config = dict(
    vocab_size=1024,
    norm='rmsnorm',
    bias='all',
    parallel_block=False,
    init_std_o=0.0,
    init_std_down=0.0,
    optimizer='laprop',
    beta2=0.99,
    decay_shape='linear',
    final_lr_fraction=0.1,
)
MLP neurons of a small language model. Each row is named by its layer, matrix (gate and up: input weights) and neuron, and shows model dimensions 0-63. Each number is 128 + 24 x the weight over its row's rms, rounded and kept within 0 to 255. A neuron's up and down rows have the sign that makes its largest values positive.
Before each neuron's rows, "fires in" lists the words (lower case) most often at its 100 highest values on Wikipedia text that the model never trained on. A number after a token or word is its count.

fires in: "as" 63, "club" 4
L10.gate31 [102 133 102 115 160 111 148 146 143 110 101 152 159 129 131 140 143 104 122 116 126 103 109 123 167 111  81  93 125 146 118 107  62 181 102 155 134 134 144 138 146 151 113 113 145  91 126 106  89 138 117 115 134 146 142 123 166 136 103 155 125 118 119 162]
L10.up31 [ 91  88 103 168 165 126  80 146 130 123 137 172 142  79 148 143 158 136 130 157 117 114 123  92 151 113 162 146 144 117 181 137 141 111 122 136 145 138 112 116 143 135 156 143 132 101  92 121 152 142 135 151 117 100 152 143 167 111  95 151 142 100 128 116]

fires in: "he" 68, "held" 11, "21" 6
L7.gate425 [151 166 137 133 101 106 156 112 120 155 124 137 105 188 149 115 126 115 114 119 118 122 134 137 150 154 147 102 126 144  96 130 149 103 120  96 107  95 128 150 112 152 145 137 142 146 152 133 137 118  74 107 161 102  76 118  92 149 132 139 134 115  70 144]
L7.up425 [164 186 135 107  95  97 124 143 106 120 150 138 121 130 132 136 131 150  99 135 123 137 139  96 134  81 170 141 121 125 171 113 111 116 132 141 114  98 122 151 116  94 143 131 132  86  84 100 136 182 152  90 142 117 108 152  96 135 130 126 112 162 138 122]

fires in: "born" 32, "that" 9, "is" 8, "first" 5
L9.gate209 [154  98 165 118 118 166 154  91 133 140 123 126 147  85  97 112 146 101 123 143 114 172 134 132 120 113 186 114 129 124 105 100  77 110 163 128 130 134 151 193 146 123 107 144 143 124 164  98 138 114 121 142 103 125 116 141 109 120  98 153 115 122 157 106]
L9.up209 [134 106 123 125 127 165 129 189 104 137 111 144 141 153 102 143 130  78 109 131 155 161 139 169 110 111 123 107 127 146 118 153 121 154 155 124 160 148  95 116 186 129 149 103  71 165 135  94 119 105 133 113 112 101 104 155 102 156 159 132 119 126 142 102]

fires in: "first" 16, "south" 14, "previously" 8, "previous" 7, "direct" 4, "director" 4
L6.gate282 [154  99  98 106  89 122 142  99 156 149 145 141 152 114 122 118 128  93 115 135 101 149 148 141 121 129 140  76 110 136 114 139 123 144 121 121  85  96 136 119 106 142 119 137 100 119  92 139  79 138 140 126 151 103 113 125 103  71 154 116 130 147 130 106]
L6.up282 [148  91 131  95  90 144 119 149 138  90 151 125 162 111 130 141 118  98 129 126 164 104 103 147 140  99 190 127  94 110 112 143 152  93 117 127 120 103 178 104 123  91 122 102 128 108  79 136 103  98  94 147 177 117  92  89 112 127 149  97 118 164 135  90]

fires in: "death" 12, "daughter" 11, "professor" 10, "professional" 10, "debut" 7
L12.gate425 [146 119 135 120 166 117 102 132 112 170 140 139 138  90 139 109 115 129  98 121  86 131 180 120 102 122 122 127 148 107 128 148 148 123 136  96 121 127 140  90 154 111 134 136 133 107 162 136 164 119 134 164 163 155 127 131 129 181 132 161 126 144 162 163]
L12.up425 [136  95 147 144  87 128 152 123 133  93 142 116  91 128 165 112 111 159 127 128 101 160 102 142  97 105 156 156 125 125 138 188 122 150 146  98 148 140 131  88 154  67  97  93 112 121 110  89  99 138 131 108 108 138 104 123 164 151 119 146 133 131 157 131]

fires in: "first" 40, "born" 38, "california" 9
L2.gate105 [140 145 115 156 114 134 166 133 136 118 134 165 135 149 138 112 122  93 146 139 156 125 157  24 130 112 119 138 134 143 118 123  93 147  92 134 112 134 155 102 109 142 144 125 132 124 157 144 130 117 131 161 129 111 129 144 114 154 139 147 193 137 141 139]
L2.up105 [112 156 119 148 116 129  56 128 114 151 131  76 114 140 161 140 113 124 151  82 115 125 114 222 137 144 124 110 104 103 108 128 144 147 167 132 117 126 135 125 116 129 151 136 141 142 129 122 127 114 147  45 153 111 111  96 127 108 150 120 149 137 120 146]

fires in: "which" 75, "such" 19
L4.gate418 [103  90 176 119 139 130 112  95 106 103 170  80 148 143  88 128 129 148  92 125 109  95  67 148 131  79 157 125 122 122 159 101 113 116  99 132 139 106 147 153 108 118 135 154 133 144 100 130 126 120 136 117 143 130 169 137 130  89 100  85 123 145 126 128]
L4.up418 [103 150 127 150 111 150 166  94 120 128  60  99 115 150 147 104  68 131 148 103  60 156 152 121 145 139 144 153 114 138 137  94 100 154 122 130 101 124 109 148 141 113 130 154 122  64 139 117 166 103 103 173 109  79  84 134 103 104 115  95 162 119 131 138]

fires in: "between" 16, "1990" 13, "club" 11, "1993" 6, "1998" 5, "studio" 5
L3.gate241 [132 162 133  87 129 139 120 137 166 130  89 120 111  81 145 164 132 185  43 153 131 129 138 158 133  57 140 133 123 141 148 122 135 141  48 134 144 161  84 121 129 133 127 128 123 125  68 136 127 130 118 120 130 174 132 125 131 129 109 172 130 104  98 120]
L3.up241 [125 108 101 179 135 126 121 118 149 126 104 129 127 170 111  95 124 135 164 147 132 125 169 155 123 162 149 130 125 173 151 127  64  87  78 133 128 162  98  66 126 148 126 128 124 131 111 158 127 134  63 125 126  78 129 128 126 128  91 173 126 146 113  66]

fires in: "at" 96
L6.gate324 [175 190 107 115  78 139 113 115 112 146  70 120 119 172 140 120  94 100 158 153 128 102 144 135 108 145 148 156 141 123 138 133 152 157 134 118  89 103 143 114 126 105 147 118  93 117 154 149 113 108 113 122 128 101  97 123 135  98 131 153 100 112 129 100]
L6.up324 [141 153 152 144 136 111 130 170 162 144 201 143 135 154 113 191 147  77 108  94  98 144 122 184 122 104 117 110 157 152  81 135 123 133 144 132 132  99 202 130 102 133 131 145 125 122 123  87 111 115 108 160 154 188 126 139 147 113 107  84 148 137 112 129]

fires in: "played" 26, "play" 11, "players" 10, "player" 7, "playing" 6, "saint" 5
L4.gate141 [104 149 135 147 190 104 172 133 170 122 112 111 108 147 117 102 114 150 124 172 120 109  99 135 138 143 109 147 134 111 158 145 123 160 105 104 146 144 138 133 114 104 139 147 118 160 116 136 125 138  98 179 133 123 122 133 119 168 120  96 110 115 160 126]
L4.up141 [ 60 120 107 124 145 127 148  70 147 108  61 104 138  94  96 139 147 138 108 142 117 103 150 114 116 146 162 153 149 127 100 137 100 162 144 147 126 166  65 118 140 149 133 126 136 130 101 144 158 121 102 119 120 106  97 125 108 137 132 141 119 122 136 139]

fires in: "by" 29, "of" 18, "is" 9, "type" 8, "genus" 6, "as" 5
L11.gate392 [115  90 140 129 149 107 146 139 169 118 168 152 108 100 112 157 126 145 117 145 108 145 113 131 105  95 108 117 160 130 135  89 100 120 151 135  96 116 137 114  85 157 128 156 128  98 192 112 152 140 146 104  65 158 182  83  80 171  95 118 125 115  96 117]
L11.up392 [108 132 131 155 112 157 121 151 116 120 131 171 146 127  95 214 140 149 143 117  93 149  88 137 139 159 141 114 174 138 126 123 116 142 175 168 139 104  89 148 124 121 126  95  99 101 135 114 101 162 144 150 130 123 118 156 149 137 166 121 155 100 145  85]

fires in: "18" 16, "15" 14, "1918" 9, "research" 8, "on" 7, "20" 5
L7.gate131 [152  94 166 131 106 109 111 157 173 124 114 125 103 142 121  88 152 110 133 129 131 121 139 135 161 117  97  90 116 112 127 132 133  68 110 148 123 142 158 127 108 109 115 133 149 141 157 121 117 127 136 136 159  94 169  97 199 132 117  87 114  78 183 131]
L7.up131 [125 135 153 142 134 110 132 141 122 145 145 163 159 104 138 130 116 118 137 132 153 126 157 136 115  92 121  97 133 139 135  98 140 106 136 147 103 116 163 140 119 122 122 123 132 109 173 141 117 138 112 113 125 132  98  89 125  93 142 130 124 158 105 128]

fires in: "southern" 18, "other" 9, "up" 9, "further" 8, "brothers" 7, "only" 6
L7.gate194 [ 79  80  87 145 105 113 188  72 110 163 138  66 139 163 107 124 143 126 105 145 153 128 105 124 137 136 152  95 103 131 116 118 145 103 139 149 145 133 142 102 109 110 112 131 110 166 132 119 135 123 107 120 124 129  95 100  98 160 159  54 157 134 148  95]
L7.up194 [133 139  83 160 193  92 184 145 117 188 124 108 147 112 149  61 129 119 149  99 143 150 160 138 115 148 121 135 154 147 138 143 158  90 136 135 166 130 191 129 123 160 123 112 146 143 108 150 148 117 147 117  84 120 150  94 119 126 103 118 164  84 131 114]

fires in: "they" 15, "is" 14, "very" 13, "education" 7, "aged" 5, "edition" 4
L11.gate4 [139 125 146 119 144 118 117  94 148 130 143 105 135 114 147 134 107  80 111 121 112  90 109 104 109 141 140 178  99 131 161 106 147 153 134 135 114  98 110 167 116 104  92 111 105 151 168 144 124 162 202 117 129 151 108 122  66 107  97 177 114 134 116 150]
L11.up4 [119 140 123 123 114 176 113  93 141 111 148 142 143 100 100 158 104  96 123 132  91 161 101 123 118 153 109 124 120 161 120 109 123 117 109 101 142 138 123 160 152 134 126 147 133 130 119 106 159 158 129 152  94 164 128 138 150 109  88 115 130 134 114 125]

fires in: "was" 30, "been" 13, "also" 9, "as" 6
L15.gate247 [145 143 154 105 119 153 157 125 108 108 156 130 153 139 145 126 145 138 126 127  99 167 137  90 143 122 121 125 101 107 121 132 163 137 139 157 121 150  91 124 111 132 166 148 132 116 129 103 108 135 112 119 105 129 133  97 121 139 132 122 172 106 177 112]
L15.up247 [131 105 138 130 124  80 162 133 132 146 138 148 159 123 112 127 145 125 149  94 138 118 137 114 111 150  93 126 119 160 108 165 133 137 149 139 177 100 121 108 112 150 155 139 102 134 110 129 138  79 145 147 122 149 132  89 141 160  94 167 109 167 146 140]

fires in: "2024" 15, "professional" 10, "professor" 8, "business" 7, "1994" 6, "congress" 4
L3.gate354 [119 143 157 126 143 126  57 127 129 130 148 140 129 175  96 134 132 123 114 151 137 128 190 160 128 162 119 120 129  93 128 130 112  42 165 124 164 130 227 129 125 102 130 126 127 130 124 158 130 127 128 131  85 162 125 131 121 127 138 134 132 164 138 183]
L3.up354 [120  93  70 145 132 119 149 123 171 129 197 134 125 128 164 104 125 104 138 144 129 132 140 120 129 140 131 126 127 151 129 118  82 133 149 129 127 189 130  85 125 110 125 128 129 127  92 149 128 130 220 126 127 150 132 122 119 129  94 139 130  65 113 160]

fires in: "2021" 13, "2022" 10, "2024" 9, "2020" 8, "2025" 8, "2018" 8
L11.gate206 [112 137 111 147 111 128 105 128 151  91 164 138  65 127 133 142 115  84 107 164 132 103  98 129 113 118 138 132 117 100 150 155 121 121  75 132 153 106  94 160  71 139 109 134 127  83 109 115 162 115 116 138 125  96 124 144 124 158 113 100 151 128 113 155]
L11.up206 [141 148 164 100 147  91 115 145 120 148 119 120 153 132 116  89 143  90 136 129 171  87 137 140 130  96 149 137 145 150 177 145 113 133 135 131 142 120 122 113 134 134 169 127 126 118 124 148 144 125 100 150 126 106 116 123 155 135 128 119 169 142 119 160]

fires in: "at" 59, "jr" 4, "1950" 4, "this" 4
L6.gate253 [ 82 100 121  94 144 121 136 135 141 142  76 107 102 133  88 158  87 121 144 142 129 116 145 163 111 152 147 199 132 130 120 153 121 104 171 146 134 130 114 180 156 114 115 132  90 168 106 104 116  99 143  95 113 114 154 146 115  81 124 141 112 137  97 137]
L6.up253 [169 135 110 144 101 153 167 126 134 125 104  79 128 152 125 144 145 112 135 141 115 138 152 134 114 129 148 130 111 165 153 146  87 128 112 155 129 145 104 111 143 109 140 121 151 117 151  99 132 102 123 133 135 108  98 148 141  98 133 107 159 123  96 165]

fires in: "new" 38, "old" 10, "held" 10, "news" 5, "oldring" 4
L8.gate338 [144 121 139 126 124  96 111 123 138 125  99 132 135 183 143 114 145 133 101 128 154  96 121 151 104 151 138  93 142 152 100 146  98 115 143 132  97 137 146 162 141 174 125 124 130  84 141 151 147 114 140 159 189 103 109 113 110 132 119 116 166 156 104 137]
L8.up338 [ 90 114 138 140 123  93 121 117 128 111  99 168 117 176 136 180 120 166 108 123 147 114  97 161 127 124 153 122 106 155 114 133 169 136 160 108  87 137 149 140 132 149 175 125 105 115 145 175 183 157 183 150 135  88 171 125 124  94 118 147 121 136 147 118]

fires in: "football" 30, "played" 15, "footballer" 9, "players" 7, "shooting" 5, "play" 4
L8.gate396 [ 96 124 155 133 128 102 146  90 101 135  95 143 109 150 165 102 118 141 123 126 146 126 132 141 142 147  71 150 121  99  99 176 107 143  94 116 118 126 144 133 149 142 132 152 138 180 134  66 102  85 110 132 151 134  95 121 124  97 105 161 138 111 137 138]
L8.up396 [161 139 132 158 117 146  98 128 143 113 133 125 148 110 117 159 117 127 139 100  85  76 179 140 109 117 114 120 174 121 158 141 177 145 150 144 143 144  88 125 126 113 215 150 147 130 124 123 124  73 137 147 118 111 135 107 162 144 140 151 130 107 120 134]

fires in: "served" 17, "service" 13, "field" 8, "serving" 7, "services" 6, "ottawa" 5
L3.gate27 [130 107 155  53  69 136 154 127 121 118 127 128 118 123 132  72 128 105 119 104 132 127 120 145 128 111 141 123 124 147 158 127 114 185 101 134 188  79 103  76 129 150 124 131 125 137 132 101 127 128 120 127 163 162 125 128 130 124 115 195 126 162 129 142]
L3.up27 [124 114 200 148  99 132 129 128  96 130 174 130 128 141 163 164 127 165 101 152 124 133 118 125 130 137 120  97 131 111 111 129 105  92 157 128 152  78 110 146 130  77 131 128 124 128 173 102 125 126 221 131 167  77 122 131 124 127 164 127 131 144 135 102]

fires in: "over" 30, "force" 8, "for" 8, "at" 7, "forbes" 5
L2.gate186 [111 140  93 173  94 129 127 136 113 127 116 109 122 151 108 159 141 154 168 121 155 146 151 117 129 146  96 135 134 157 142 109 105 122 144 102 123 104 122 191 135 132 103 107  78 127 154 128 158  97 141 133 124 156  94 175 155 131 169 102 125 141 116 119]
L2.up186 [107 150 137 176 136 111 159 155  87 144 150 122 143 178  95 129 160 171 140 143 175 110 166 126 149  81 132 132 107 151 116 131 109 117 156 106 142 120 127 167 149 162 112 108  87 101 130  96 137 143 146 117 120 142 118 151 128 117 133  93 124 142 107 109]

fires in: "most" 26, "lost" 9, "post" 6, "hosted" 4, "cost" 4, "000" 4
L6.gate401 [138  88 118 144 120 117 191  89 109 155  98 189 110 160  68 154  79 170 132 146 158 121 124 127 100 165 126 140 110 120 159 154 118 105 138 110  79 125 133 146 137 117 121 137 104 103 160 117 156 133 161 119 126 118 129  86 122  74 141 141 121 143 150 113]
L6.up401 [ 70 169 153 114 202 119 109 147  94 123 131 117 109 130 150 119 105 163 182 127 114 149 122 139 127 141 118  68 122 128 117 170 118 113 157 132 130 109 154 182 137 118 167 119 108 105 136 158  76 115 104 126 155 118 113 130 125 137 117 141 135 140  86  97]

fires in: "most" 26, "lost" 9, "boston" 6, "cost" 4, "foster" 4, "october" 4
L7.gate220 [135  77 149 165 115 132 115 127  67 165 129 146 154 162 110 156 131 196 101 148 104 114 168 144  98 135 119 152 123 137 147 129 136 107 115 103 141 150 130 167 132 114 107 134 127 115 140 145 116 131 104 104 177 103 173 169 186 115 101 138 131 132 106 113]
L7.up220 [113  92 128 176 166 121 104  95 139  85 151 101 102 148  98 162 136 121 114 152 133 166 145 111 194 114  95  95 113 145 133 124 117 125 147 132 104 123 154 152 124 111  99 127 133 120 178 128 111 128  88 113 151 119 108  71 148 138 141 135 142 152 123 134]

fires in: "place" 23, "but" 9, "places" 5, "also" 5, "plans" 4, "plant" 4
L2.gate308 [151 131 118 139 145 112 255 130 127 119 124 134 121 140 176 153 126 111 108 116 139 141 156 191 126 155 134 125 115 101 110 118 109 148 133 127 110 126 146 125 121 117 135 106 132 132 126 123 116 130 134 124 129 137 102 167 148 122 119 117 206 118 139 110]
L2.up308 [146 130 125 125 111 110  30 116 117 166 105   0 138 116  79 129 140 129 135 118 124 121 119 101 122 137 131 110 123 134 139 141 227 100  95 131 134 131 118 114 157 124 141 117 138 107  97 121 130 119 140 137 144 131 144 128 158 118 134 134 192 104 144 109]

fires in: "another" 17, "her" 8, "one" 7, "northern" 7, "mother" 7, "family" 7
L2.gate161 [ 95 125 117 134 114 129 167 121 122 121 126 181  98 133 160 143 135 124 136 180 142 127 108   6 117 109 134  92 124 121 178 153 118 130 100 140 124 121 105 134 130 128 132 121 121 143 136 123 131 123 113 169 127 137 132 108 128 135 112 136 153 137 144 123]
L2.up161 [145 135 112 126 143 133 192 114 128 142 142  90 118 125 203 122 141 119 110 120 123 123  98 185 139 169 128 146 137 141 153 129 100 141 173 130 143 112  83 145 154 144 148 125 128 124 110 105 112 104 124  76 113 106  95 113 156 134 137 105 148 108 101 138]

fires in: "became" 19, "against" 14, "because" 7, "become" 7, "attack" 5, "used" 5
L4.gate45 [129 118 134 164 138 138  91 124 143 138 100 157  76 161 117 135  96 137 117 111 129 165 125 134 133 110 138 137 113 121 143 112 150  99 104 137 107 129 104 116 155 147 170 132 130  83 133 149 128 128 165 154 159 118 125 110 103 131 114 112 139  95 153 119]
L4.up45 [ 95 112 151 159 122 121 126 144 105  52 146 113 147  96 122 138 136 159 159 131 129 145 133 137 123 126 165 139 130  77 142 124 108 119 126 122 120 154 138 118 130 144 169 117 121 115 148 126 114 126  48 149 169 134 139  41 134  68 177 105 101  99 117 135]

fires in: "he" 75, "held" 11
L4.gate375 [141 115 134 152 138 167 157 154 102 124 178  80 133 136 134 133 127 135 158 142  98 118 112 130 112 125 125 109 121 143 130 114 138 144 159 157 127 170 133 129 151 140 126 126 126  86 130 196 125 101 142 105 108 149 140 106 103 104  94 153 131 108 108 108]
L4.up375 [126 125 111 115 156 115 122 157 162  91 108 127  74 118 134 136 146 118 167 133  90 137 116 143 139 101 147 154  94 132 166 154 140 121 163 118  90 146 118 140 135 131 124 131  71 117 123 135 115  94 170  95 129 123 167 117  90 125 109 111 113 138 119 140]

fires in: "over" 32, "liberal" 9, "become" 8, "death" 7, "called" 5
L7.gate152 [ 95 120 123 112 130 136 108 120 110 143  81 153 133 116 181 123  97 141 144 164 135 140 156 109 147  94 159 111 123 136 144 138 128 101 130 135 157 145 121 116 126 110 119 119 134 151 118 120 134 148  88  73 132 134 121 123  92 135 135 136 124 127 129 129]
L7.up152 [ 88 190 154 138 111  86 157 104 147 147 171 150 133 118 161 169 134 118 146 156 157 145  96 159 105 129 174  71 159 103 144  99 151 149 150 126 114 118 116 109 132 119  99 125 116 139  76 122 129 134 117 181 140 136 171 104 111 155 126 136 108 172 121 137]

fires in: "such" 21, "election" 10, "much" 7, "parliament" 7, "elected" 7, "term" 4
L7.gate279 [ 79 130 159  94 101 114 121  49 134 102 180 142 101 140 199 133 115 113 127 113 116 140 125 154 100 139 140 157 115 109 163  85 116 130 110 127 146 163 167 150  99 110 138 127 113 151 146 128 129  95 183 113 122 109 111 137 159 108 128 135  99 141 172 153]
L7.up279 [ 93 115  90 133 120 155  93 105 134 136 139 130 139  85  84 143 160  92 156 156  89 159 171 120 113 116 139 128 101 120 144 138  95 112 117 144 132 118 179 155 126 121 103 128  97  92 125 104 122 112 156  99 110  93 131 143  87 138 141 190 129 145 129 153]

fires in: "became" 28, "being" 15, "because" 12, "before" 6, "council" 6, "become" 4
L15.gate143 [109 136 104 124 109 109  96 167 129 141 154 141 141 122 148  86 164 116 114 135 187 164 120 142 132 143 156  96 114 115 108 155 130 131 154 127 118 132 147 127 109 106 125 117 169 109 130 142 142 106  90 147 101  82 101  54 211 158 147 124 162 160 104 140]
L15.up143 [ 88 157 124 139 153 160 120 100 138 126 200 144 117 105 136 126 135 179 138 123 135 127 132 127 149 172 113 104 118  72  79 156 182 135 124  92  97 106 100 129 113 112 182 133 106 112 124 175 146  97 149 144 116 149 107 145 126 128 141 136 105 124  76 133]

fires in: "but" 48, "games" 7, "game" 4
L6.gate246 [116 141  62 101 148 145 148 130 119 144 103  90  91 112 125 125 111 162 160 117 156 123 151 140 122 115 142 119 128 116 118 144  91 170  79 121 120 100 147 113 101 120 129 134 159 149 113 146 169 106 175 120 116 171 153 136 103 107 134 134 121  95 146 132]
L6.up246 [136 146 147 133 124 136 131 103  82 153 117  98 143 108 116 164  98 151  84 129 127 115 131 124 108 104 119 166  89 142 103 123 124 108 150 132 156 154  95 173 146 136 132 141 145 113 136 130 120 143  93 120 117  85 101  98 158  81 154 104 142 114 146 130]

fires in: "but" 18, "southern" 13, "other" 8, "brothers" 8, "shockwave" 5
L3.gate117 [127 127 141  84 172 125 195 127 143 111 131 130 131  92  96  75 127 174  56  92 127 126 133  94 124 210 135 139 131 116 121 125 154 116 157 123 157  88 155 157 128 138 126 128 124 127 153 107 130 130  96 139 195 112 131 126 127 128 132 176 127 114  85  98]
L3.up117 [122 165  88 106 168 134 149 136  90 116  74 122 127 124  92 130 130 154 210 129 130 123 154 161 126 159 117 136 130 138 142 132 160 138 109 127 134  91 159  99 128 123 129 127 126 124 109 167 130 128 149 124 141 111 131 126 124 129 130 154 125 106 188 184]

fires in: "while" 44, "chile" 6, "director" 5
L2.gate49 [118 104 154 137 135 126 185 141 136 114  56 158  87 137 136 112 131 134 100 102 136  97  90 219 126 122 119 118 108 128 151 128 143 119 102 123 103 160 111 105 120 130 116 132 105 126 139 114 126 120 138 113 143 116 131  51 137 130 136 162 156 173  99 142]
L2.up49 [111 145 128 143 117 117 114 106 140 118 136 160 122 121  60  62 109  84  84  94 122 121 158  76 134 160 162 141 121 145 165 111 191 135 131 129 124 128  88 105 117 143 128 118 158 131 147 158 135 135 122 151  91 126 147  91 109 145 101 139 112 105 125 132]

fires in: "as" 90
L3.gate3 [131 209  85 126 172 131 157 127  61 122  86 135 139 122 170 151 126 141 143 115 133 120 134 117 133  78 140 126 131 137 101 134 132  76 132 129  92 120 175  57 127 101 128 127 130 131 126 133 130 131 136 134 198 148 129 130 132 119 116  98 129  82 174 134]
L3.up3 [132 152 118 109  92 135  93 129 141 127 183 127 128 117 136  68 131 145 136 145 123 130  93 100 127 122 136 129 125 112 122 131  59 219  96 133 134 100 132 146 127 153 132 126 131 128 136 172 123 127 219 129 107  71 122 128 141 131 159 161 129 144 119  43]

fires in: "university" 26, "league" 13, "first" 11, "national" 7, "club" 7, "also" 5
L2.gate136 [126 140 105 151 126 151 110 119 105 110 130 152 150 111 139  83 114 125 158 141 139 149 159  50 127 156 106 135 136 146 126 113  49 135 108 129 114 162 148  85 108 136 156 133 117 130 127 110 139 127 141 134 166 149 138 158  91 143 114 116  92 164 161 125]
L2.up136 [143 147 130 132 125 155 109 148 126 108 110 206 120 151 214 114 112 130 147 121 129 128 152 160 130 142 124 170 125 150  92 108 129 134  84 134 118 107 175 133 144 120 144 117 142 133 133 166 130 147 137 125 152 123 124 109 106 148 123 117 237 117 141 132]

fires in: "n" 21, "km" 10, "november" 7, "cm" 6, "mm" 6
L7.gate171 [ 98 111 119 125 139 117 116 168 149 119 112 102 148 125 150 106  77 114 124 109 131 113 128 120 128 123 145 127 118 122 128 104 120 153 133 106 122  82 155  93 132 133  92 122 156  93  97 112 139 162  82 100 111  61 142 175 121  92 139  94 162 148 145  97]
L7.up171 [138 103 166 119 128 138 155 107 130 154 101 149  93 139 126 142 104  87 100 107 179  90  80 167  95 134 127 149 115 125 147 130 172 107 152 105 102 144 135 143 102 125  98 114 185 155 142 143 140 150  78  80 138 120 122 140  98 112 124 130 129 104 104 123]

fires in: "0" 58, "born" 14
L4.gate427 [154 171 137 124  82 174 182 123 108 150 141 133 145  89 146 118 145  84 125 110 144 156 140 130 127 125 117  72 177 119 161 110 107 129 165 150 127 131 109 158 142  97 112 130 142 133  94 144 118 138 132 109 114 135 151 158 121 157 110 167 113 110 159 120]
L4.up427 [ 94 128 118 140 132 141  79 161  65 120 161 147  92 101 200  84 130 147 113  96 105 110 137 120 158 145 104 111 144 143  97 112 137 161 121 138 134 131 143 130 167 157 145 100 152 145 110 135 116 141 121 168  91  96 128 137 150 164 129 150 126 143 163 107]

fires in: "be" 36, "on" 17, "began" 14, "being" 10, "before" 8, "were" 4
L6.gate46 [ 85  74 132 165 153 113 130 122 153 107  79 144 134 125 121  92 143 106 130 108 130 152 156 129 104 121 100 166  99 110 136 111 180 103 143 114 145 145 140 129 121 131 120 117 148 121 142 122 180 111  84 130 148 134 109  92 158 145 116 135 179 138 117 131]
L6.up46 [124 141  94 114 135 129 138 182 122  79 134 123 133  96 119 184 150 128 133  98 147 149  79 142 123 122 132 101 149 145 118 143 141 163 139 131  94 132 133  70 113  79 135 125 120 138 156  70 138 125  73 159 119 166 103 171  99 156 105  97 151 126 101  98]

fires in: "as" 86, "because" 10
L15.gate6 [136 149 105 134 105 147 132 168 130 134 121 115 168  97  99 140 131 164 108 156 133 135 133 186 109 135 112 109 161 169  95 133 139 110 107  92 125 145 165 108  96  80 121 117 134  92 169  77 110 104  85 152 152 112 109 141 156 178 127 161 109 145 107 130]
L15.up6 [147 139 113 106  92 151 154 170 148 129 121 106  79 107 151 125 149 116 109 110 169 140 104 157 110 131 166 145 107 189 105  72 122  83 129 104 144 138 103 123 107 118 122 113 120 135 145 113 139 114 120 101 120 174  99 159  97 118  78 146 125 127 120 161]

fires in: "produced" 14, "education" 11, "album" 9, "media" 8, "producer" 7, "all" 4
L11.gate176 [134 119 114 132 168 118 165 140  61 128 171 132 155 127 144 126 140  79 126 169 120 148 125  82 128 117 136 125 128  98 125  97 175 104 123 132 114 100 102 198 144  91 136 141 147 104  74 149 127 115 123 135 138 131 111 149 162 130 155 133  94 107 112 161]
L11.up176 [138 109 108 139 139 163 153 100 136  97  80 151 139 151 127 141 112 106 130 112 127 123 128 175 111 110  91 126  97 155 129 135 169 118 119 148 147 170 119 138 102 132 153 111 133 130 136 162 130 157 146 115 176 158 116 166 152  85 127 184 156 129 164 102]

fires in: "as" 20, "also" 16, "since" 7, "series" 4, "he" 4
L8.gate268 [151 136 110 155 105 144 149 117 138  91 123 114 150  64 144  99  95 175 123 127 135 118 107 149 133 110 114 119 168 129 104 113 135  98 114  93 139 133 128  59 137 146 144 145 116  97 122 149 143 157 105 159 143 116 116  97 109 147  98 144 117 146 131 147]
L8.up268 [174  88 140  93 123 106  96 125 132 145 105 161 161  80 148  85 164  84 138 146 124 101 151 135 138 171 177 167 140 129 149  96 150 100 121  99 100 128 125 105  90 107 147 133 134 110  90 139 141 114 145 144 127 130 114 152 147 160  68 109 141 118 108 127]

fires in: "years" 30, "year" 22, "media" 8, "medal" 5, "event" 5, "events" 4
L9.gate26 [115 162 100 116 113 172 147  93 151 105 121 141 126  97 121 138 116 120 107 139 152 146  99 163 145 144 110  90 155 149 162  99 174 134  95 118 114 124 142 147 109  84 168 164 176 141 138 128 120 101 122 147 138 144 125 109  93 138 112 106 119 157 123 127]
L9.up26 [114 156 138 141 126 177 127 110 106  87 124 104 150 137 112 104 102 111 134 176 142 150  97 150 121 111 130 108 129 161 123 143 133 114 115 140 127 146 123 155 152 134 149 145 151 167  59 143  91 141 135 132 129 158 193  74  99 114 126 156 121 140 107 158]

fires in: "was" 35, "following" 12, "with" 8, "as" 8, "in" 7, "without" 4
L15.gate74 [139 140  91 156 105 176 134 158  92 138 160 169 158 100 132 127 141 115  93  96 145 149  87 131 108 176 145 161 120 114 141 139 135 121 116 165 139 147 141 103  99 118 132 130  60 140 189 127 118  70 124 142 139 139 121 149 122 139 131 136 154 138 134 110]
L15.up74 [134 150 171 160 139 103 140 108 152 127 132 114 148 156  91 126 118 134 158 125 126 174 141 135 114  65  89 151 131 162 156 149 152 132 133 136  91 148  88 111 142 143 117  94 101 104 108 161 124 104 102  92 108 148 152 114 116 138 138 139 108 136 171 150]

fires in: "at" 60, "from" 9, "promotion" 4, "prominent" 4
L4.gate252 [129 179  68 121 154 127 119 108 139 136 116 136 131 126  92 172 132 149 129 145 140 145 137 155 138 109 140 108 118  99 155 164 138 121 138 116 112 112 154 158 143 146 151 123 155 158 167 155 133 121  96 131 123 162 142 107 106  96 152 131 118 137 142 123]
L4.up252 [159 150  99 142 136  79  72 101 117  91  99 134 140 147 105 143 142 142 166 159 135 162 128 160 144 125 141 153 125 135 115 105 174 141  90 121 136  95 124 120  95 144 105 128 159 125 130 109 143 104 141 108 153 157 146 125 122 104 151 146 110 161 106  98]